config.toml
n_layer = 10
d_model = 192
n_head = 3
n_kv_head = 1
head_dim = 32
d_mlp = 512
vocab_size = 2048
activation = "swiglu"
norm = "rmsnorm"
norm_place = "pre"
norm_eps = 1e-05
positions = "rope"
rope_base = 7520.0
rope_fraction = 1.0
qk_norm = false
attn_scale = 0.177
bias = "qkv"
tie_embeddings = true
parallel_block = false
extras = ["capped logits"]
init = "normal"
init_std_qkv = 0.0325
init_std_o = 0.0103
init_std_up = 0.0325
init_std_down = 0.00445
optimizer = "muon_variant"
lr = 0.00715
lr_mult_o = 1.5
beta1 = 0.93
lr_head = 0.00644
grad_clip = 1.0
warmup_steps = 200
schedule = "wsd"
decay_fraction = 0.599
decay_shape = "linear"
final_lr_fraction = 0.0
batch_tokens = [8192, 16384]
seq_len = 2048
doc_mask = true
train_tokens = 118800000
steps = 10297
dataset = "wikipedia_en"
MLP neurons of a small language model. Each row is named by its layer, matrix (gate and up: input weights) and neuron, and shows model dimensions 16-111. Each number is 128 + 32 x the weight over its row's rms, rounded and kept within 0 to 255. Numbers have three digits each. A neuron's up and down rows have the sign that makes its largest values positive.
Before each neuron's rows is what it responds to, as a language model described it from the Wikipedia text at the highest values.

Responds to: Word-piece fragments inside or at the start of longer words, mostly -ock/-ark/-ick/-ak endings and prefix com (R-ock-et, sh-ark, com-bat, polit-ical), plus Gold/High.
L5.gate133:172059110237148153160061140136243130156149131130140109188106102161133119160108088103113112188144115162103105158157124131067124083153082159097109104057108146112157116136105148099113142088110146090150093166108140166141122099153085099163155136099092082118115113181096144092091151143099156126
L5.up133:099125117158120105162065147134227111156174157153141095128116116183114098123134118132158154166123069105105174167127138127103179093076142170102156102081130135120131131150103130108129156146125124076121098135082139185178133162113123110103107078178092120073084159158090166165107116135110147133

Responds to: Colons and connecting tokens inside titles, names and figures, mostly in wiki tables: the colon in "Bayan Ko: Kapit…" or "2:00", plus "&", "of", "–", "/".
L5.gate63:144091114149142119105115093093126135152135194177147060085128155115159108156087129109188123117164138170119151113048158133099103161054159085112107122165103155130133063083172095114098141139204136143147177138161139167156153214118143126119137141116112148109095131129148094142159148135216143104
L5.up63:131162101138193108118116071103162106129143129144110123068181116095131111117129158136154148129153094109069135154105127142108141187140117133075072047144157145159100081089123079079070133105160123181159120103082107154091193164125148124159151173100124137109097130150149091136116174113181146128

Responds to: The first piece of a word split into subword tokens, mostly re (revitalization, really, reading), plus Re, Le, De, Trans, and == headings.
L5.gate222:077139140182113133217125123104080098100085064118154063151103142135128131073130131091198110127133115119086145115109058128144129140129120082191181169142120118097150122160124170166118103147123137056149076095092151158107138148064070095095132108163152153107193137083166112158121146097105094146
L5.up222:108164153186162108148157137072126142124102122139084095154162126143086126102145156093204129134114155130116158131114134066134168236158101039140169148175125156067110078134107095130186088153149105125173118058116151115073150094083121102107180096136089113124136112128119013122159161136119115165

Responds to: Two loose groups: field or column labels in infoboxes and tables (Year, League, Country), and mid-word pieces (deb, ange, ium, Ch).
L5.gate328:166200060088068131099114090159074117183097166148162102076131105130145077123141094124147103109123094129110155118132126131154123121124130160166149126187084133175129161104127094150138143129117136133115122105110076134105136120097157088093169123100122091173077093150163159056162189105113158146
L5.up328:131143125091140105095094145184067112121104141091107133137173105119124107142171135113051135089149125095089138156149071131155091143167103143185077082112107147114135087129157098099110059116158153094090109081109150168074180112134188115175150140130147082120122112147105163028089160100129069141

Responds to: Opening fragments of multi-token words, mostly "re" (realm, revised, readily), also "dis", "desc", "rem", "design", plus some sentence-final periods.
L2.gate71:122078074169138072147092132134143164176125088135190109118089182135076102170134113151121155127110083152131191161179151166153162093123127093185105138136187204162103143143121073119139108179164114107180141088105146132121139112123114128095134133091139086081180152140166090153091154171115116105
L2.up71:091165114139123077100152076087123184118133106132141145166142159197097129190112141149111133177129095119096134165187105164118150134146126110162102207114165150141127198101101153097153127138124172093127092140120124130133111068181135145124113087191129094125116205126178110138117142158166097170

Responds to: Word-piece tokens that continue or begin a word split into several tokens, such as Ch in Chambord or Chris, et in asceticism or get, and ich in enrichment.
L7.gate202:128141092154080123125149112104128137155155135131134110142126134165142139105139188148149082144106116121118116106150155081101140107138133110080133057153154127129132087127111147130115137062100136116156135156129160091184152210134127118059197153145163111072119136109137114153145120165066188074
L7.up202:106115074077177172154158191084087169173119167155109152163170180122235127149128090061148083107069126134074109097170161088083123097165178136124120106187144122131122073085196147075131133122107095094094128133111162128169138205160118160142176132077085085139140107111154137117137109073123127088

Responds to: Short subword pieces in the first part of a word split into several tokens, such as app in happy, ag in durophagous, ass in assigned.
L7.gate304:174080099163134152071086160143136141068165078125122113131066144109141186105127124145171094148098098069095135126180118113090166082126137163129092150137069138135140149072110148072135152108143136103156084138171155097189136162090169102169121137078188113154128163160130146095124183089091152118
L7.up304:143106113084074094126120231083128175099090149137071103133115155119188178140187077108160144085133069163139071134078108155094109121103134156098096167068101094169134173155125141111133133188117154153105082157149071112128085160166165144159123096080141161150138113117115103157081150127125111130

Responds to: First or second word piece of a longer word still to be completed, often re-, con-, qu-, te- (re|action, e|qu|ipment, St|ud|ent), in headings and infobox fields.
L7.gate442:121144144119146130142121074150185183139147158137129163082104221123097147152116111152115140159131077140112186125167147157139101140163150113147076081169087131169081165121170131114147111123132146136135096118148153073055089136099173100121150094140087159174167104121073146115139102075083128139
L7.up442:104096186145122133093074145107120096123153136076136086129102124154172131118198067169145094114182134094143196174183093134130137153106191139153086168114108086090085153128129046104135200088180244112169149152150114125135167096113137128124160100143145142163107154104079138133124144065139149123

Responds to: Opening pieces of words split into several tokens, especially br, l/L, ar, eng, as in br|igade, l|esions, ar|gued, r|ail|roads.
L2.gate47:116116146104103139102119140150171110183149151172130102125132120128127122167153122025141119160116118160143143138114141198152056157123150162211100160097121138174169122090132126088187085082105147145168199132148162164135105116132164131140102133121095151122136152124119104098114132188142118128
L2.up47:121148151096121194081163095159126137176102155162144145166159116073132114180117112133089127140152107169133186149126149135178052148141134155137123127106154168156096148070128158175157092105100103138155159133199198175147095103119155121112110139093158177087159160140163134068138168150132155135

Responds to: Short word-start or mid-word pieces that split a word, mostly "ru" (st-ru-cture, rec-ru-ited, C-ru-ise) and " t" or "T" (t-imes, t-our, G-T-E), also " un".
L2.gate193:129106127079166131083131066138086188140130197140079102116073120121200127108119130223113095137116130114159121118151117115203086132178165132117136141169128079143099129121090164106128183117137154162112150124066143136088145090123155116147116143079144150121135083135141152147080094118111158197
L2.up193:172219141124193088079139123150079136073146108159081081171168123111160099118141133129126133148152171092115110164155139153133117079178142210106152108212118149105109122140125170103123192137135154160136115063124142064047135103103172083140067134148104143157123106182123160119126137144139168130

Responds to: Separators inside numbers (colons in times and durations, thousands commas, en dashes in ranges) and word-initial fragments split off after "a", such as c(ircular), th(ing), c(ost).
L7.gate70:115127072117140196138141134132184085103108090132128190044163125143136118090094077161143081113103089110128100147106113097091043083161081135103092188150132098142153122095176179117161091072170154144134141132121183139136196087120127105101169149172119124170111151097143115052136094153169126134
L7.up70:128112083171118173099164084122107126179126132112176097125128081116138126143131138111106146154140112035127140141076190141142127117126173108089023161143133079139150105141141154127109076180128103118101099103188082169161086157113144130120090211106121098144108073137166095109130155127117133199

Responds to: Standalone space or punctuation tokens that split a unit, mostly spaces before years or numbers (after a comma, table pipes, "since"), "www." in URLs, compound hyphens, and "[" or " str".
L5.gate207:184142100094136154149147090135145125166108154122113143162167121147137078101147163111154122195142049146165133145103107110120103180109088099149115168119146088077188173167197131107091134059164156174125123208122105072091142138110160120154153130125169163104136131048045122094122114103131129143
L5.up207:164111146151092109141109138140099167125109185069119100156165099130096114149139104124142092158047084123155165190131130074205129141122181131177106133100114153136086143145160124179165085085109123089128120112103206156140120155111087073134189131122110106126105166113099105076135124137115185129

Responds to: Hyphens and en dashes in sports tables and text, as in scores (3–0), seasons (2025-26), and pre-season; weaker on word-opening fragments like v, r, Mc.
L2.gate384:114196118101164143124144112179161117128150087104164106088189132072149139143129106110149071107157084115102124214103124204128117144099152075080114135189132150072128122150167097195160115128081161167167096163130098166135163150146102182117088117145210158111104121112147179093151172154125139130
L2.up384:091143180129097112078148089189127158139109098128177118191175158105098122167109103164137151124109051119158070176100077140169187166129157117118095147087156146108102117142159107095113127178108125051205142093128172136123157154130104115195153174147070118044138177111163124123112153130142162106

Responds to: Dashes, colons and line breaks right after a name or term in lists and tables, as in Festival - Bucharest or Magid – producer, plus for after verbs (rushing for, tried for).
L2.gate406:106162091115117137130093139125108165110083125047128110120154103145131084106127106096149123122083098189100134112141159169157153104116086171130103151120092217145099125172146148133139139164087116157134176160095101220183126148209166172094134157165167113104145111173143109126117073092080111073
L2.up406:130183101119121123101073174158046110089115109057135135121180055131120126114103094093141122116113106145115159153134154156110157153102075150154074149153086212135113143137139171141174130145119156144077114152057117197169142130154160135128145113181147069119132128218105104088099130103096122098

Responds to: Closing quotation marks, often fused with a period, plus closing parentheses ending quoted phrases, titles or citations, e.g. ". in reviews, "), "".
L2.gate233:138139133124105152153136151112094161137148089137185087148208149153157113105184133102085190190113116159121155094213116149099139075131093132170120120106088122145162146117203143100152133106198155127120133184016098102143139127119169114098174177081100090157132131105149180171140146100143153132
L2.up233:140114126159137130198117136072137048141051088173125146132212149129127114174153140126150098154143098120140084169106143102076179146106168118151130115128189087154149169082105169084152093127126159183147107116061090100138126129124154160133195129104137131148154178076175104151181133134140129127

Responds to: Colons after list field labels, table pipes and decimal points in lists and tables (Fate:, 58.8, | Bronze), plus word stems dist-, c-oun-, adv-.
L5.gate347:151148132128106129126160154175144111158183129051202075082118134162126084172103163134166144152112140158154100117084139088174128092145094135097143115116180104133129064121099132118188119143139113126144155108152102088150149131157149098198134168124120093101158145136154177133078088108124189106
L5.up347:159121108106155145070096093074127076136128101112168122052129125129148121133134141138214140151116099093127119161140142147083125114112110086123182127128104166187176118125128126114174170113063118138176134133112140091143121149174188059169132171128113092119125094072089077134128108093092165092

Responds to: Word-final or mid-word pieces ending proper names and places, strongest for Park (National Park, West View Park), also Hall, House, -ton, -ark, -land.
L2.gate102:193137127180123200124127117162141099130157103115143146138149148127139110125144103098107097179167161084112159137111126161138158120124157107137151139126068162112115129103099119066079168082092120141157096138170170143093125155059086176187137105169078127085079114120108112087068151143161076143
L2.up102:138098075118094108111192072112126110139128127103129127077133126090136162080159073148090115136173126106106141132096122107164184123149153108102142137124122105127098133099122122035102144095121106152191059131161146135133192128108151153125175070172118148144069103108152096093093121156100123143

Responds to: Semicolons, and less often " and", dashes or slashes, placed right after a complete clause or item to link a parallel next one, e.g. "Treasure Island; in the third".
L5.gate37:133132204125135140113099116134091157142087118118117119143134039058075126152100138110132092113074094191127157174067174138141155229213126121153120150075115140132147153122139150118108154143145116150128118133151082129112124090156165140117152162106101103153067134184162104120074166121098186114
L5.up37:114136182118141079132096165153088149155140067147106153102096116094109129172176113113101112111096131091138118103154192114051065167143083142132085082135131114145128113158203158129176107065073181214108162127125126139112140100109101166152220109112101108097067085120137120124143119160150158133

Responds to: Colons ending a field name in infobox or list lines (Fate:, Weight:, Genus:) or inside times (10:15), plus scattered mid-word fragments like ent, oss, iss.
L2.gate130:132118118187196155120122101144114134107119175121136131083144147185156121137162108114173098085160119122086136116126131112132095171103117198076098080138078113099148098117156102109162158134130071123122088117154139140129108080090125137147188128082079105087117134108160130142155118155122039113
L2.up130:180160173122148111125133094121107130117136182133143156080213112111139036125132067152120133077157143165143115108134140140111120183066146152092106120093126123149140123113066114164155173171110123127143126102132147173147133135087114133153162164166069088105148165134127095157157126176155115096

Responds to: Words opening a new clause right after a comma or period, such as as, which, but, though, when, so; often split into pieces like wh-ich.
L7.gate481:168176189113096180156148094182175153084162156111125112145070113051119156106122114146179138140110081090157108053111098115116131063136095130196131207146160135088217143084128075145121184132146117129075077052159145156077164135132123132132119150160114128129129092132087129120145139152151186073
L7.up481:082147155181120146154149133119139161084149128120137119106137118134145176137114137137139172114081125169092093085135156113140095104137108177105105191167149141128153099135097059115139148117069143116136095175137161106098170099102106154139117151102086104150113108189056117123080158131080122130

Responds to: A standalone space token just before a number such as 30, 11 or 2019, often after the, a or and; occasionally ent in entry or entrance.
L7.gate191:107149147170135161163123161147106151159137137123175094136147087165106146196177140101107126142148087103075067127124145164130141104138109074092109108165156072145146098093139134045127096050125138142112107139157148087153136139092102034179168102141197165152076146092063112128120061137137107157
L7.up191:104101099094087115166122112095126102151130102047144099115161137100092137139127134157095123090138079126108079116072167111141114069167133063149157112136146156059085099162138171099135138114132121135120173095188149102131166169112116130142083072144225141106114102057067120152094142107123077174

Responds to: Mostly punctuation that closes a quoted title, parenthetical, or clause, such as "Braves", or (MCISB),; also the word-start pieces Ad/ad, as in Adelaide, Adam, administrative.
L5.gate235:091119145165103113139167180136120171157098143127132136144134118092128111127141160123148109124129101195156161141120125125106146127099226158140096087144104092114144158135143130138119086132183131150157074138127081114117121154150148172069206142091097122088176159142144121199103143126128158180
L5.up235:156104132146107140167152090110116161162094146115084161180172146084122134074157121147154152155130162158097154120092178137116158122081127135134144114128126136123232143104150146113115120068172137145090126143099095137164158152136095138092161104110112145119122060171123120197121098137147083200

Responds to: Fires on colons after table field labels, in times and before subtitles (Released:, 5:00), on between, both and by before a following phrase, and on word-start pieces like s in square or south.
L2.gate78:131141076132119155066118111095138120127108097075175164125141136133190102151131087162180129080165073143146143086098156136131152139092119130069057146154115124168140170125195151097138140094138149102181136138163129161102113163112151130148159124122185108102138082194166141105034095152133114097
L2.up78:084137132133149139093151146126190100132111110157091144142149191123130170149097102195169131143105147157081094160146125178156159152196139085115129140161124074172153106184173123126172160140146101135169115155146135187120046162154113110091097137149148084130065127118072079149111119141085144137

Responds to: Ordinal suffixes after digits (2nd, 1st, 42nd), mostly in sports standings and results tables, plus other table tokens like dashes, pipes, years.
L5.gate212:131154134090092140152090127147148095060166090139192137171133151149125111166100148095114144186171182146169041104080095096101058135087100122146181076128157163052076095142149158141147136113137142107151118140144161129107189167148141110134118116156110118092133135160122164087139122121102137162
L5.up212:162092072122080139134121084204147203092156168152151114136196173128168129118139102131096100116143070110085102103082138125100124119114106137172136122170158137129094143141158149114128162121102144129134088096124097143076154118091115061157111148156132066155125125120115122123126092118139079106